Part of a small language model's weights: width 224, 11.4M parameters.
MLP neurons of a small language model. Each row is named by its layer, matrix (up: input weights) and neuron, and shows model dimensions 128-223. Each number is 500 + 25 x the weight over its row's rms, rounded and kept within 0 to 999. Numbers have three digits each.
Before each neuron's rows, "fires after" lists the tokens most often just before its 100 highest values on Wikipedia text that the model never trained on. A number after a token or word is its count.

fires after: " t" 42, " c" 13, " p" 9, " C" 9, "c" 5, " m" 4
L5.up441:507495520499434465485467529497485510527480480517490480507544511475476466509523430532481491508507552524511493516505519505493463479516514517529488507494464506490512470520463541473464505503498510485455466479522468476491514496516484476533509476510495454530479502494505478534486467511521523489

fires after: " d" 21, " L" 19, " l" 9, " sh" 9, "el" 7, " Sh" 5
L8.up229:475532483500486496478576519471516475500520528532476500466507518506483501476511516494559511466501494492461512484480529504438501506543496531485507487491501433500490467490516517474529492482524477490529479527499532462490501510460493504465472498524526510480468523538514482530495520526545477480

fires after: "-" 21, "em" 16, " m" 11, "c" 10, "m" 6, "p" 6
L5.up731:511485507536524520485498516525487507490475514509500528504491485485481482518508502557509479486532493479504516514458467521471512507510524521476507478480505519471468482508496479465520464486521538458525485471506514513483502513534450487526507469525533481515503513546486503506517502451466492435

fires after: " f" 21, " p" 14, "\n" 10, " F" 9, " j" 7
L7.up398:531536516475488514500515553544508473483479502507524523492538483485479507507497494516497468525481510529546555489525491528426477523580515515521486518478521478524493526482506493501512502504481517490492478509519481481514524491493462469518502512501502514519463500501519465500538465453467505484

fires after: "B" 15, " t" 14, " B" 13, " " 12, " app" 10, " T" 10
L4.up182:510536488467438504461521526502508494492491505479530490488471475456467492472510489514483496464479520496492454481474470491493493515499479507497440550481526516532521497510498501476484525498485509494532530492474463474511549557525453526497506477487540469514502539458527514473506543483502488486

fires after: "," 15, " of" 12, " the" 12, " in" 11, " P" 10
L12.up687:544509506466492543498505524525491438454495443511496487475516498442520498536553466499492493498525511525499500483497537488502493510490543483495506500495470526489508489483497525472479539516518498487526486511492501491533506474487496502506473503508499501521478509473510511513518512487481464469

fires after: "\n" 99
L8.up833:476502531511505474531520518544495514506423494526494475468481492477464479475530502478523521456487497485467472515503483477477515507550537498504475494482521489511476533495510479510464497510458517527532548462499518493496572510478487472498512522469554442539525565447523494555488511490501460481

fires after: " N" 29, " an" 16, "it" 9, " n" 8
L7.up471:509514544512512480526477516537546453527508476472531451497502514475493446482513497497523501496504542511480513501529454510479481513505508470479491529462520513518468444551507478474498503524480468460487547479507502483490505465530480496507504548503492446508477490528554481512498466465540504494

fires after: " L" 22, "l" 8, "pl" 8, " Sh" 7, "ann" 5
L7.up760:516518533531457517472528486493511503498522456514504493511514488494498511506527475521506515444487541522463518495542484489501505508493465494455484540468535487457474473469507504456479509495479472534510550472494554481481514496531498525507483475484517484511468469519467540476492533487526509498

fires after: " d" 20, " ent" 12, " F" 8, " v" 8, " s" 7
L7.up570:503522508467498494530550513504473490501484471520478547540508497484496485455505479520526489483459493514491527510468501562499519521477501467501489500477461477531495542520507497447473521508519439486465475479539500456517515554509518473505496487491499484527485517515514467477506514427493470464

fires after: " re" 14, " g" 10, " c" 9, " b" 6, " B" 6, " t" 6
L5.up406:496549490500460498465513505459439509485499493479509513478516529440456499439491501459541484498518515508496483474484520517485512508475472475530466542449504519515544463490542471469504522547473536516498528524509487480522512539490520509531489492516557501509465505503517496517490533487527501479

fires after: "o" 16, "ag" 11, "om" 7, "y" 7, "e" 6, "M" 6
L8.up670:503498552494526512554489516519528448491516509481536494514465516489481488473517489509470507483501550562496518499532483514506514513498510511516465558494528475514496512471480508477536505501533493473484503488482463432509488456575530518481500508526515531492494506535494488474469502486497514459

fires after: "\n" 72
L8.up405:506492546487486529470515525543500522517459483509494517454490476511474439480536500491529529458499529478450481517495477493448487505569498493479514504483472494528469547497514478483488504523480534539513548455486511449469519508484500481510511491509520470517519559479567500518479504481498492436

fires after: " c" 47, " C" 24, "c" 9, " p" 6, "C" 5
L8.up669:506522469442475494488491531505485507478522467484475508492494527486486522518500518474490475487529516534524512486571499490489526475498513499510475487499472528526469518521537514446501510506494538464501480506518541484567500493485535495549482497499489490527492536528524469453468473477484492510

fires after: " U" 19, "S" 15, " c" 12, "I" 9, "A" 8, " Ar" 7
L4.up579:484517457525522458515495523485513491525498470534485501539499493455502460519509481478491520453540460531524520509545532539465462490531512531507496482457476487511508509524532544437475503524521506499511525507514491527505531536539503490493507509506516487513487498509501503512500513499508459508

fires after: " B" 18, " d" 17, " D" 14, " M" 10, "B" 6, " F" 6
L4.up769:480494505530502517472500500455484466518448499491497522481480484486433545462498536508501512496521545492453520504496511497480509519483527484461505504462487458502504520507487491492493518513498492502499517505525516502479513532516508516450524519480503471541507514507490544481519533432494497488

fires after: " M" 20, " m" 18, " " 10, "ob" 5, "M" 4
L7.up270:500505509532458497460495561477489483501494512509563455480502513516504473466496494501526477499530557476487549531495430490527471518491471500499471498495541481497485510494525495510481471522531519474501485532475484498524519500539504508525511506492517467510479560488515465517534490509511494514

fires after: "B" 12, "y" 9, "al" 9, "as" 7, "O" 7, "ar" 7
L8.up82:425511474547508506550513512507496492501474489498506524504502512493506495496497505518505513479522476526499536508499494502511526524526499474482512486475506442489487530508497475445494508485524512493529487512536513487525507502495510507463498503496532547498501520542534506503430504489513431499

fires after: " p" 18, " m" 8, " M" 8, " b" 8, "P" 7, " B" 6
L5.up422:510508550496482503471469524554474486495491506472501460500494502503514483475529475547493495483499533520496499500503506498521499506524534530516465476488515477541465466543489502459493506510466525507414456476523493450490500511507510489555488527526547487520480512517515478473480501499508520468

fires after: " C" 17, " b" 15, " R" 11, " c" 7, "w" 4, " K" 4
L13.up764:489502513515430472469489518474480511482452530492502504504512497493496449493542482464478496472489584481518491489523494507483470532555476463489516502447561548510524486490500549470516521488490491536463490507504488500488492470484501513523514498499504449534479495531495485561519500477492499524

fires after: " (" 35, "-" 17, "/" 11, "{" 8, "I" 8, " \"" 4
L4.up885:498523524492509450508486523479554527481519492488525524492497488458467499518497468483504513479501465493532502480512516496471500490532492530484482508487495514548478557479557485420476517476440528485487550503495494528523544497473485531524503511458510499499500492485477484515491546502521489504

fires after: " T" 23, "." 21, "y" 6, "at" 4, " t" 4
L12.up830:487498545543487482503490525533477513548537476475512449524487483457465523513532479538508486508512522527450479499501471490497503463536499478519484509469478492499510501554499503490461494509462482515510505502481547485528503507534486540472474493495484495495506498526508486437532496489542483570

fires after: " t" 35, " T" 12, " st" 11, " B" 9, " b" 8, " Z" 4
L11.up649:473507544507472509465497501497506507513472457512460469478523503474524468496500452500500487493533518501515488506525530486460462503479539498530468517470465477508544491487506497496500511503485497514510517505508486485505500552508485495510504473515519477515496477523495506465488536499520522495

fires after: " D" 17, " H" 13, " C" 10, " Sc" 10, " B" 7, " J" 7
L4.up523:503525514522477498499524506480473515491449501474495549490458499502466512469481534509505504501518503509495526492495546487522491503480511483495507568462522468511522478511505529474486546504489488489495496472510501487508519538506495508458511496495525472512492543507505525483519491486521512462

fires after: " (" 32, " n" 8, "F" 7, "-" 6, " F" 6, "," 4
L5.up885:514496504483509469505517522490503485443510535490490520523538497487479532527486487473504544477538515538514524502490528488450495443556540529491488452511489531546519494503558494478474504486467505479525504493491517512485509510493474523474495555491479474524494529520497490467533544502507503485

fires after: " S" 18, " H" 14, "H" 9, " w" 8, " M" 6, " B" 5
L5.up843:496534539527486477488532488521476483497464513433527516470483502468451532464521518469506526477523510496486512494477499504491520508502571469487477514474537475509515461528508485505501525498482504490473556506499497503478525570492445482502523501505495469534505538527502514505528521503481507470

fires after: " (" 40, " G" 15, " \"" 13, " j" 11
L4.up795:509516523492495521487460563518468516486491463508549490509510476484518502485534467485518492485533508515488491489514483479497508506526482510488457517458523504513456538483529508476536529486440543460484485488495449494480537549510473493481506504520537468502507492498531528497487521469519476472

fires after: "l" 19, "ur" 16, "c" 9, "al" 8, "om" 7, "yn" 4
L8.up859:483503500476477480497533524487501452506508477511474461465524501486513495491512471515475536477494484526473546494471530531474492482505545515509471532468441458514487493524486498493501513529523459527523480499538483506522509497527477481523483489515470482522471494536477480493527494530517502484

fires after: " Z" 16, " (" 12, " B" 10, " J" 9, " \"" 8, "{" 8
L4.up260:478522519494490495472496556517523515487502503500522471480513465427478473492515452484535511479502528496502543474530494504497512491500490526468475485468531503504465493494562479464485503501454516496496513486478452464503543534533487520510518520492514484505526476475532525504513540483511474499

fires after: "l" 11, "st" 9, "est" 9, "g" 9, "ed" 6, " ad" 6
L8.up805:478479544471529494551514507514522498532510476513514479560521488489483544526518520535466477512482478518484473513476531554503473508484512520484483484480485481511487455501512522515494475529512535519530517477536464453513515493539477448458513483484509481535514505498491510449497535501484513484

fires after: "u" 18, "i" 10, "l" 10, "c" 8, " C" 8, "a" 6
L8.up47:473524518486533453505486537459480499509525468481464486505505525469470452507533489486533553455483542507497528490522483527469499541527511447554480533466481483482505503515491538456522518533502501502506523528496524498518484498476468508482448495496461542494443517511506507498514469485576507489

fires after: "-" 29, " K" 18, "/" 7, "unn" 6, "k" 4
L6.up43:474506560515505520541514520510472496475474474557527523484476494498508500448517502508487468485536514509481526514525490478504510477507508500467507510461526468504471502520478492495487502482474548440502510458519492502480521521521501530479511464460543485501511535505512520509500552498507462492

fires after: " f" 22, " l" 14, "l" 11, "ur" 10, " w" 6, " F" 5
L13.up485:511499478490472488474592523482479450506479482501488468512512462520507481487490507496509502475482533486451489504468537479511521497545498494466509490519506533518471503520503504484498471518473524536506519491534487515470529489477491490505480501482496432516468492490471507465477539527545544505

fires after: "\n" 44, " C" 12, " h" 10, " H" 5, " s" 5
L8.up854:476510466449488541495497493491448459545486508505496506465483469496504475455489515518511480448497540463489508511501523522472462516495537502458495519489506495507484484461538487500492499527488515551504511501470518488503517534477467462545501521524521497518503535497541525471504547502507512470

fires after: "\n" 83, "iz" 6, "I" 5
L12.up894:489525493508485499458527498513493504516502431506517514523487486476517483473544497475512519460516491532456505504501486510437487500532513489516496524469499484515504521533471514483494500524450516510522542534494517426518532505525482466524473519532521511501488498515530519526472522487516451478

fires after: " R" 21, " W" 20, "own" 7, " pr" 6, " on" 4, " On" 4
L9.up720:510536488497447506503499538506520530476474478485506516482520477518496476449535508509506485484483532477510513494518455504527497528504477450465497479480546506543491510473550535475527507516528475489532490493479507521511552536485443473457497518534531478522496495500496534460522503460524486495

fires after: " I" 18, " m" 12, " c" 11, " h" 10, "b" 6, "h" 4
L7.up698:522500559472485511527473573504483502553463510491466480530509510458523472485538478482487433493494533516491490511542526492477486461512474537501430509514512525509507501539512530446459513501492526485502495510508504450530490510529500523505505517522524483500489536466495490526510502519503498498

fires after: " G" 36, " T" 15, " g" 12, " St" 12, " B" 5
L7.up66:457515541544512483500458502552491505486478481478511497467465495493464546495511517538494464513524453487505475485509457515484486519526515485495482527499521496477510516487485489486453534490485489511534558518509469499496524488484550508504534464461500482508500489520534518463485529482515499545

fires after: "\n" 51, " H" 6, "es" 4
L7.up257:489482507493485496530517509519501508506507470529495556472505500516500451482516479491514461457527538493485478525507498517469460495558501449448520507502501484542492482519486511481505509524508528508512540450484525507478500496514516486530510510535488482499516540504584533497501496484512468431

fires after: " B" 12, "C" 11, " C" 9, " b" 7, "B" 7, " H" 6
L5.up658:488566507532467493503481469475461492488480511491479521484527478454482535491519451494509518497510516517518525499507496478482497523487480519527484518450492503466516491504538514477494528494446539508505483496513492515492559559468505503491506483490509495522487516500493501496472536482528520513

fires after: " " 19, "amp" 9, " w" 6, "iber" 6, " W" 5, " L" 5
L4.up20:457540501493509413495477457489491504452509508500513509504482518511494491536500533532480489472534539494469516448396519553499526472483455490440494512529464504529463489496515491486488516501510505463507482517462542477463481506500512539461514470464519485466460506504533518510458513492437523508

fires after: " C" 25, " c" 14, " re" 14, "g" 8, " T" 8
L7.up241:470520535480469480514465520480515489537466507512488471536492511453513459523554496458525510493553508497485503493553506497529447460497497505517498504451495505476550500519504517473484510502489534444506482488505476514520523497520490483554474468495516433538486493526501480495486538511510524501

fires after: " K" 17, "as" 10, "its" 6, "k" 6, "us" 6, " N" 5
L8.up895:495528500503447511530488515491464480527480492481534511461483470479506514467453499475485520489528499469467540482494483512497469498486518484475478517502521465495503488534478523427522520489474520429473516529503478489512517517552481521484509508497530511503500517491504482479538518502531472498

fires after: "e" 14, "o" 14, "os" 10, "its" 6, "en" 6
L7.up338:464530558496476455534513512507519449490483482481551528449488525485478498476514494509517546495500497526506523494506512488519504497466517516488498502462479462481549460480516528493520521479501532457506506489513479446455515533497494511498535542529503498508479477515511492504495513477544513476

fires after: "S" 20, " S" 19, "H" 13, "up" 8
L2.up261:456511517539502475540529500501495501525487507488508517509531508482497488486523455507465539502586458518489545503506500479468511470496541464512501478479485469527509500524516500499478489500439511463513515487552504500490528512488448534517495503480484464512485551538523476512481496516536477480

fires after: "A" 25, " a" 23, " A" 17, "I" 7, " c" 5
L6.up561:491527470532460480510492503528508520528498460486487480496545533463504513474494469466473540472532497512489489503594550523506490485504548507498501502483504496523516480489515531471479493492487528484504512482518523450538528523501479484481494530485469496522490505503508488465534469495501483476

fires after: " the" 29, " –" 12, "–" 12, " in" 6, "," 4
L12.up331:513526544517501509494485490521481496493446491488472512500512452423514453522517482521469505434506513530499503495487528484511491523489524465475481518513539515505472502490492486493488527485452486473475488502502519510548529488509497519528487510483489490503497512494494558496555483487470517499

fires after: " B" 19, " H" 12, " F" 11, " Sc" 9, " m" 9
L4.up291:518506543521491458487533523514468497489486469495476483472506479510516540517523479462458487470509492496510533516497487477466499494562551487461497517509512463505518499562504497466481536509495467493467501517501479484511542511469517516490515491488519523549496517524532477479504488469499501480

fires after: " L" 13, " Br" 12, "r" 8, " Wh" 8, "b" 5, " H" 5
L5.up273:465493540473484545486552500465474477491513484525500490468509483515478501484502446528484476456556523490442489501523475479490465495544516477479506517491479509502528461491514514494502537504520485513487510466551454487513514509486518521477449515483529465515474503499498524498510532472547524536

fires after: " C" 19, "C" 10, " c" 10, "-" 9, "c" 8, " D" 6
L12.up768:528526464509457492445504498482490518508480511485483513511467521468466487487473516472543539473534504484498488478513499529485499486533487476514491506447504470495518501514564487469487528484469531468526519497467508504491512523531491472563504502481515468517505479497548522470521472471493484444

fires after: " t" 16, " U" 11, " st" 9, " F" 8, " G" 8
L4.up622:509530522509473476511504531509520468537492478487485438554484502466487495488531496507531516449527529537522492504530512527516448466523507510480462512468512528540498482490483498488501504534476492491477518479505512488500554520486486483527491518481490481539477499491521473497518514461528517532

fires after: "b" 13, " p" 9, " g" 8, " l" 7, " ch" 7, " v" 7
L7.up336:494529496507481503474510492474514476505496519511489504519495492517501514530494524530481520491493477518490459479536504493514471483525481521505459507479531493495500524477457476502533505542460515490493511498541475477469527508508515510547481481561542520504463470473551463551475530490504520518

fires after: " A" 15, " an" 14, " D" 9, " N" 8, " S" 4
L8.up178:529498539522475464460488514553546475501505519494522500523496489499505461499518488467553519459532511520483461518548542531417497499492522477481499527509530519526514430533485524486492492497484456508498506501479508466484536498515450495479534506511498499509504499500546505526509485478486473521

fires after: " re" 26, "v" 10, "o" 9, "p" 6, "-" 5, "P" 5
L5.up93:512503497491479531485558476527518469459481514525503542483500478472512491530543482551489529502542527512509450499511484513478511484476533493499512499504530515474504492491488505473477492470490534498501498481529485487511517495487443476512519467503515478514490503529473502505496485497503489444

fires after: "at" 20, "et" 12, "ot" 8, " elect" 7, "c" 6, "ort" 5
L6.up853:441499524518499525516465518509480511513486510490499490516477529482453482479470533516521471510478508517513512505499536496542474513500493457490523480480459497500455520521514502517504488530515520516518521446588569471483527502535523511512497544524487512525486496479540496497518510440509469487

fires after: " st" 15, " l" 11, " St" 10, " ar" 8, " L" 8, "m" 7
L2.up600:498493501528519451533540511474474488486529512521500523506494484502461492489479465542534500480501487504471496497498505499455500501551514554505473492492465481516441484494518505483501524503470498489533478463558504477506501542480541527462473481447488527526482501499481502505530529472514514540

fires after: "l" 15, "ant" 14, "r" 14, " Bl" 9, "ur" 6, "b" 5
L9.up107:470492549467503478514553490510483471496492444531475471532470474498519517541490485510514493485504509484447456539519485481500488509537501474484502507493471541467494516497483479487481489551468471513489480499511488490498503471466523499500495509491522498526496522487482536486498531479503509527

fires after: "A" 15, " m" 12, "I" 10, "om" 9, "im" 6, " \"" 4
L5.up467:514508492507485514472497527536528493503491469489561490508532537439510502527498473465494487450513527508501509489538474543490477483491547526490481518477505483504493522519579522445515502497480512457511526471489547449498521525509452463496522526493479495515488511509480499525528488490483472481

fires after: " P" 23, " C" 18, "ac" 12, " p" 10, "c" 8, " U" 6
L5.up880:495491483497480474474479514533486505488510464522506465534497506457485448455542488504506503454542517520524478525537482523486539419528538518470490486498516524514505437529517512464483499510498492512473484494511489464485507478514466477537526559472497443507504511540485499490479471454481464510

fires after: " \"" 37, "." 10, "B" 8, "==" 8, " (" 7
L6.up80:502515506489512523497515596514496491469509420520551524522490500477525494507521449516536534491515501519468475496485509501488509456548490466495480480478504515492514508509520484477513517487471520496519514478503463478506525529488496473477504503501540458502513550502537519493457522469544476432

fires after: " F" 13, " U" 11, " spec" 10, " Or" 6, " f" 5, " c" 5
L11.up112:509508494472509451498482542515523498518467466497467491515502516504535496515504470478531514463486481542501499485520494545505453518499511507519464470464491485497510513514500510460467551523491471530462522526518480498522519480569477498496493511459507470528466495521501545488516536463524489541

fires after: " (" 19, "-" 18, " c" 15, " C" 12, " \"" 7, "/" 6
L4.up617:494540525493480520477488580487524491509504495496511492521481489474503464490496465434530487498533522485505493492482524519499493466497489519497478494464531490466481498515538494478526522482473533488553502501497488515480549502489457501516499478508542479497494510479509546542495523515557496473

fires after: " f" 13, " l" 12, " sp" 9, " e" 8, " le" 7, "il" 7
L7.up455:500496510499483505483550520456502496453505478552520468463515478504514473508503505520485529473501537498477470536488512491493505477526482491479474476494500512507460499495505491451479506485521466478501472457562504504536533532466485474490505536519508454525483467547516477485510509513504497476

fires after: "\n" 58, " F" 12, " E" 6, " B" 4, " O" 4
L6.up519:523534534504496485486483499515521496484488494518514461521512490499511494529501490517474500449498501526487485490500490475454461507550536511505502561473535503516502542526499491438486512516472489508490508510478493499480550521519479495507515496485503493526477502494525481465480525474491497543

fires after: "l" 58, "itt" 12, "im" 5, "el" 4, "ro" 4
L8.up339:477511495487484542493541565532491514498501441534517475489496497514504500511530508529500497498538501511474499524535507494531500450500516464536489549472472473496550475531479505499529480506494538474524485491533459445474508496488459491503501475505474480506481509463495525501491501526532500477

fires after: "H" 13, " For" 8, " ac" 8, "S" 7, "ian" 7, " I" 7
L2.up883:493519507492510487521505503492503503519490491516495479484522514467511509508501487476480526524510470492462543499478503488491496496517540506494503503492508494541526497477538461464487501516487481438544493482534522506495512528507461506486496488529497520518472560459517492509508506495569478446

fires after: " f" 12, " S" 10, " s" 9, " ex" 9, "d" 7, " F" 6
L8.up666:501544531480483479517546510503466476484442484489479547550550521489500514481513493482483505511527512531529512456509508560493490487511518513488515474501524473531558499539539493505547472512506455454490486473509457480513530513521498447528465485527485550520456534511519490513503506475527490496

fires after: "-" 52, " S" 26, "S" 7, " J" 7, " (" 4
L5.up34:522545531485496522520492518470502516488481494481522521481498477446535523497493485481510474473525501486500522502491496490461525469509494532513512522476517519524498481538524449439485530483444504472490523517519441486485531517498491507525467480493531506524469521479549504515482519491490473501

fires after: "ad" 15, "ort" 11, "ft" 11, "ound" 9, "ot" 8, "ail" 7
L6.up673:454517572548509487528474550521467509509481471538547497498509469498475522462498507467527477535503490518493488501487485497550454479497511478494499503460485523540462490503459518486520491534508561525524527499523542471520529457522501477495493486478515505526484534466494524493519480499519494512

fires after: "y" 16, " t" 16, "m" 11, " M" 11, " Bl" 7, "om" 5
L9.up420:460538538505476487499511524538531504526470463482503538506494474465456526534540515568484481492476483495479547476503485521485518453482505504478463519505469450486512551549492514492504477511490493481509485503495506455467526550500476511507511503489460499516483508505454497507540483496527477491

fires after: "-" 32, " c" 31, " (" 10, "C" 8, " \"" 6, " ac" 5
L5.up788:524521524472480455505517517542517524462482530472491511510485510449502501511516492476524515483525489534512495514523490501465483487512482496485489522466514535544466492511522524456478516503469514479516505506481528525546535503476488489523522501494501520537496526492497469476510557495484494480

fires after: " m" 34, " M" 21, "c" 18, "m" 6, "y" 6, " b" 5
L7.up555:463530496464499531475495538510458494508502481476474535482446524453458537516500519530503515526475534521511506488528510537511507521501557477476491509452499460486531530486510504438506511539520524498461489490476515493478508541515475505518525506508532526510495501484472507463524519435524477520

fires after: "ourn" 16, "om" 11, " st" 10, "l" 6, "im" 5, "at" 4
L9.up585:444513511495529469461522529465451513513495464525502457470502512500513487531497491531487498458490472509462500503538518500474515461487487490508476510480448512524550457506536537502518506518514532527521491491549480484508501501541483486490467528521490494525473485497494471463513506526487502484

fires after: "." 38, " N" 15, "\n" 13, " al" 7, " n" 4
L9.up372:520533547520477488518531521486511473500496507479511492478485490449454461501516508505499543492490559468493495474519533500442511507560503515494503557502478496522543542491484492490486522518455518501483508509488491496482531501516468468494529504519533504517513520487481513499505482485497494460

fires after: " P" 21, "ep" 9, "u" 7, "eb" 7, "á" 6, "l" 5
L8.up680:470494492520545455533500513455487472483516512508477513540452558476503483499527499515512516493481532513459514513500486508492502531528497496466450511511491503482452507486550516466520542543467490467541458492539506522508502513486539509504509514524499517500481498479512471496433455511523504505

fires after: " one" 15, " H" 14, " E" 11, " e" 9, " B" 8
L4.up489:535501513489515474520507526528496489452485483514496459457505496467519517476529490486484482464510512533483508498541515512474491524549525515475500495506511483517470509502449476512492531515492445486465485494476504470512529505529514494478494535488467499546494500499522472491495486460514510523

fires after: "ourn" 14, " T" 10, " sign" 8, "t" 7, " st" 6, " G" 5
L13.up609:467510548507515524495495514532509503524472485476493473491442461505508510486533502551523500497517490501499477484534463520517514499501541479515489507495554474493478518510521531495534525475495486550569509476503468519480493484519483484501481478544511473507490455528508514500524499492480497483

fires after: " S" 26, " H" 24, "H" 13, "S" 7, " Y" 6, " E" 5
L2.up130:480527551472510471532507522503494529469469468526499481535507497474487532514504461503462537496514499490489543512493513497466485506546541487484467509465479450530494497460539546517498534514475510512531507473496515471492531495507512518459515498467471505515482525485499513502469514481550506471

fires after: " l" 13, " play" 9, " g" 9, " t" 8, " w" 7, " Sh" 7
L8.up350:492501521493478502437503503449499497474494509506498489431493510522491457481524497537504517482499486452451461509525483478489467482490476520496474528509498501516494517458505509529522522491475502467530486535523498473538499534495521490510461480587510506519470463518519476506485514519536508514

fires after: "P" 13, " P" 12, " F" 12, " E" 9, " p" 9
L5.up575:490491491489509479523508493433510479506542522498513488517500520494484519456503488533550527497486546464499515493489517496469477492545530519494477472496499509501466467489538508476502541483437490513494523498563459488488502515507478517546513507481513517513481509485484470479489497484514478502

fires after: " p" 24, "b" 15, " B" 12, "eb" 11, " P" 6
L4.up387:475488493503507517499472517533480534485519483532490469497492521490529557518526492523489502504536526517509506512521477485538504489515527450472485525465493498474514476470492465502496485513506507470491507470520431515491493520479463476524502501525508475521510533553519507518481514491481467481

fires after: "st" 16, "t" 14, "im" 8, "ri" 7, "ust" 5, "u" 4
L8.up363:451497525502511470535511528490508509494464502526464517564523476483506438500479437457517525487533520481515462513523500499462486496521509464507499527499482503495509498449476538521507510520507518496531518510524465514550486470513524473461508489512457523515505494500513517503500456488501500504

fires after: " t" 21, " M" 14, " p" 8, " v" 8, " m" 8, " T" 6
L5.up332:507488528534476506480495508542506505516498495510524443503497470482516457450487490545564470458503522509471496535485467501507488527499487502504460540498488522524514495450466492455476481523509481483489490497496467504508500530489515493537512517493508485510496531510517470484452553488492535503

fires after: "t" 18, "et" 13, " St" 12, "st" 10, " st" 9
L8.up621:499499539476518438530526542514484512486508476519453481505505478520502453526519494504500490499508484468499504523495483488480481491510502520501479478498473476506514476490500501514507495528492552502468497511550467487520518463463482494476488467500500525531504515480516487496551508498529475559

fires after: " (" 33, " F" 8, " E" 7, "C" 6
L5.up52:496502490461496481453508509461515517494463522487530500488498537466488516486482469488495511497545499501530506471525484527469498475524523535495473480505523519533487506522557533458497546488436495497490500500552496493502512528514471530520503546519501483510501489479486480506468474541511515448

fires after: " H" 31, "h" 12, " M" 8, " R" 6, "and" 5
L9.up591:496501532443441468509520527486460488469417499505535523502452505507473495501518523475509508519511494470518558508517489517494466515507531485458482513463521449525527513482494510512513500527520522480495512472466486533503513497525521475511521494520494477529502526527516480505496543506484497489

fires after: " ch" 16, " sp" 14, " f" 8, "h" 8, "p" 8, " b" 7
L9.up410:479517522486512472546515492505521471472479521510499503484467517507482449506509486546526502491478557546508525503533463509527493489525489495498491482483479488512492512513517476428514547527497492493512491474556490521496504521468495493489500515520500446532472473548499540520536481464516504479

fires after: " p" 18, " F" 17, " re" 12, " Sw" 8, " s" 7, " Re" 7
L5.up75:493516516441515511494527512473495485496475499523499541541497491484513466497553511515525486496510510501516513488492527552517488507473523507478482513512490519548532464470484493470513489487487475513486553487519467480496541475478526483502507507490499493530503499500522509470499558446485468459

fires after: " S" 26, " C" 12, "P" 6, " P" 5, " p" 5, "C" 5
L4.up466:480494454497522494499483506498497494540519473499502476516490520492478493447520521484536506480567512492514498513512466516493501490517542490497481472481499479519523493516522470444498471514493543481509496514532455519504512526525457478541517491524491467529504492537498500491484500468503491451

fires after: " p" 32, " M" 13, " v" 8, " f" 8, " m" 8, " fl" 7
L8.up742:510507521487519453469504501527521469479470486461465527481536465468499513501465470517517524513474548520515549473543512512512456524529485491519470475484496482493406506495552498495484543492443484488458500507503477502521507505524462502517522489500484549509478486492514513499506503457504493513

fires after: "\n" 47, " m" 21, " g" 5, " c" 5, " can" 5
L4.up23:473516542480457492496490573511471479496479481513509503511542505485503484488506467474514540501512540513459515504514505531494454486528540481490464517464503486447477492513490504467533497514507499491479495499515491436494504530495477491538492473544566495507481525494506527486485522482529506494

fires after: "." 49, "\n" 13, "-" 12, "H" 9, "C" 5
L5.up626:509505481439494495498523542484477496465484514524494526510508525477477504488500475505484502512524539526526506476513571495511510481516536467501487465499504474505491472497531511503496512484464506499511490472529513454514513528464463480499494480514495473515510554501482513538456517478500487435

fires after: " F" 15, " P" 15, " f" 11, "C" 9, " H" 8, " C" 7
L5.up485:500563524471485503475498517524478520490505474519515536529524513488478502507518479584500508500514496489487510477522488514467508496539532528512480496489510499542515513511498486492526510490440483512525473463498513523515556479481514470489487506511518463509474533508485478487526505462521484448

fires after: " d" 16, " p" 15, " con" 12, "ur" 10, " t" 7, " des" 5
L6.up66:510546493528516491482501557503479494488487476521518500495530479484497488491499518514542505513512481518496479503477482525477483508509494502505437505459509522491481499489478485491494498504504484517500477515498501473528553499491499465500468504505553474519477562529546493450479502492520519468

fires after: " T" 14, " j" 12, " Y" 7, " t" 7, "n" 5, "at" 5
L2.up151:451509508548497515511547506468517538551501493530485467501533510486513479526521429498484474465547517489467505522505492454470514457490502517511480491474464486507499560478544517517498551498456456488494546501522490472506517525507476526476492517508512543504494458443508489487505495531517480513

fires after: "a" 36, "e" 12, "o" 9, "ose" 7, "uk" 5
L5.up388:505514534493561475515498515503487489492503478512566515507491479469479498500508440483493510451486505496484480512472476510482539490547536507504446518490503513511472503457517529456519525518471464459517529478461533437519502501494482485520504497501502546507498485514483471486494485515504520478

fires after: "at" 20, "as" 13, "it" 13, "k" 8, "t" 5, "z" 4
L8.up674:443503553487512504548497521511452508486500470468502503455504471500517526482473503491514507490485529508496502496473515481498474505467495479459493504475524458452484507510510501470501547506480498515486497508562461471516492484525470540425514506487560537512503490526516528484511518497508481481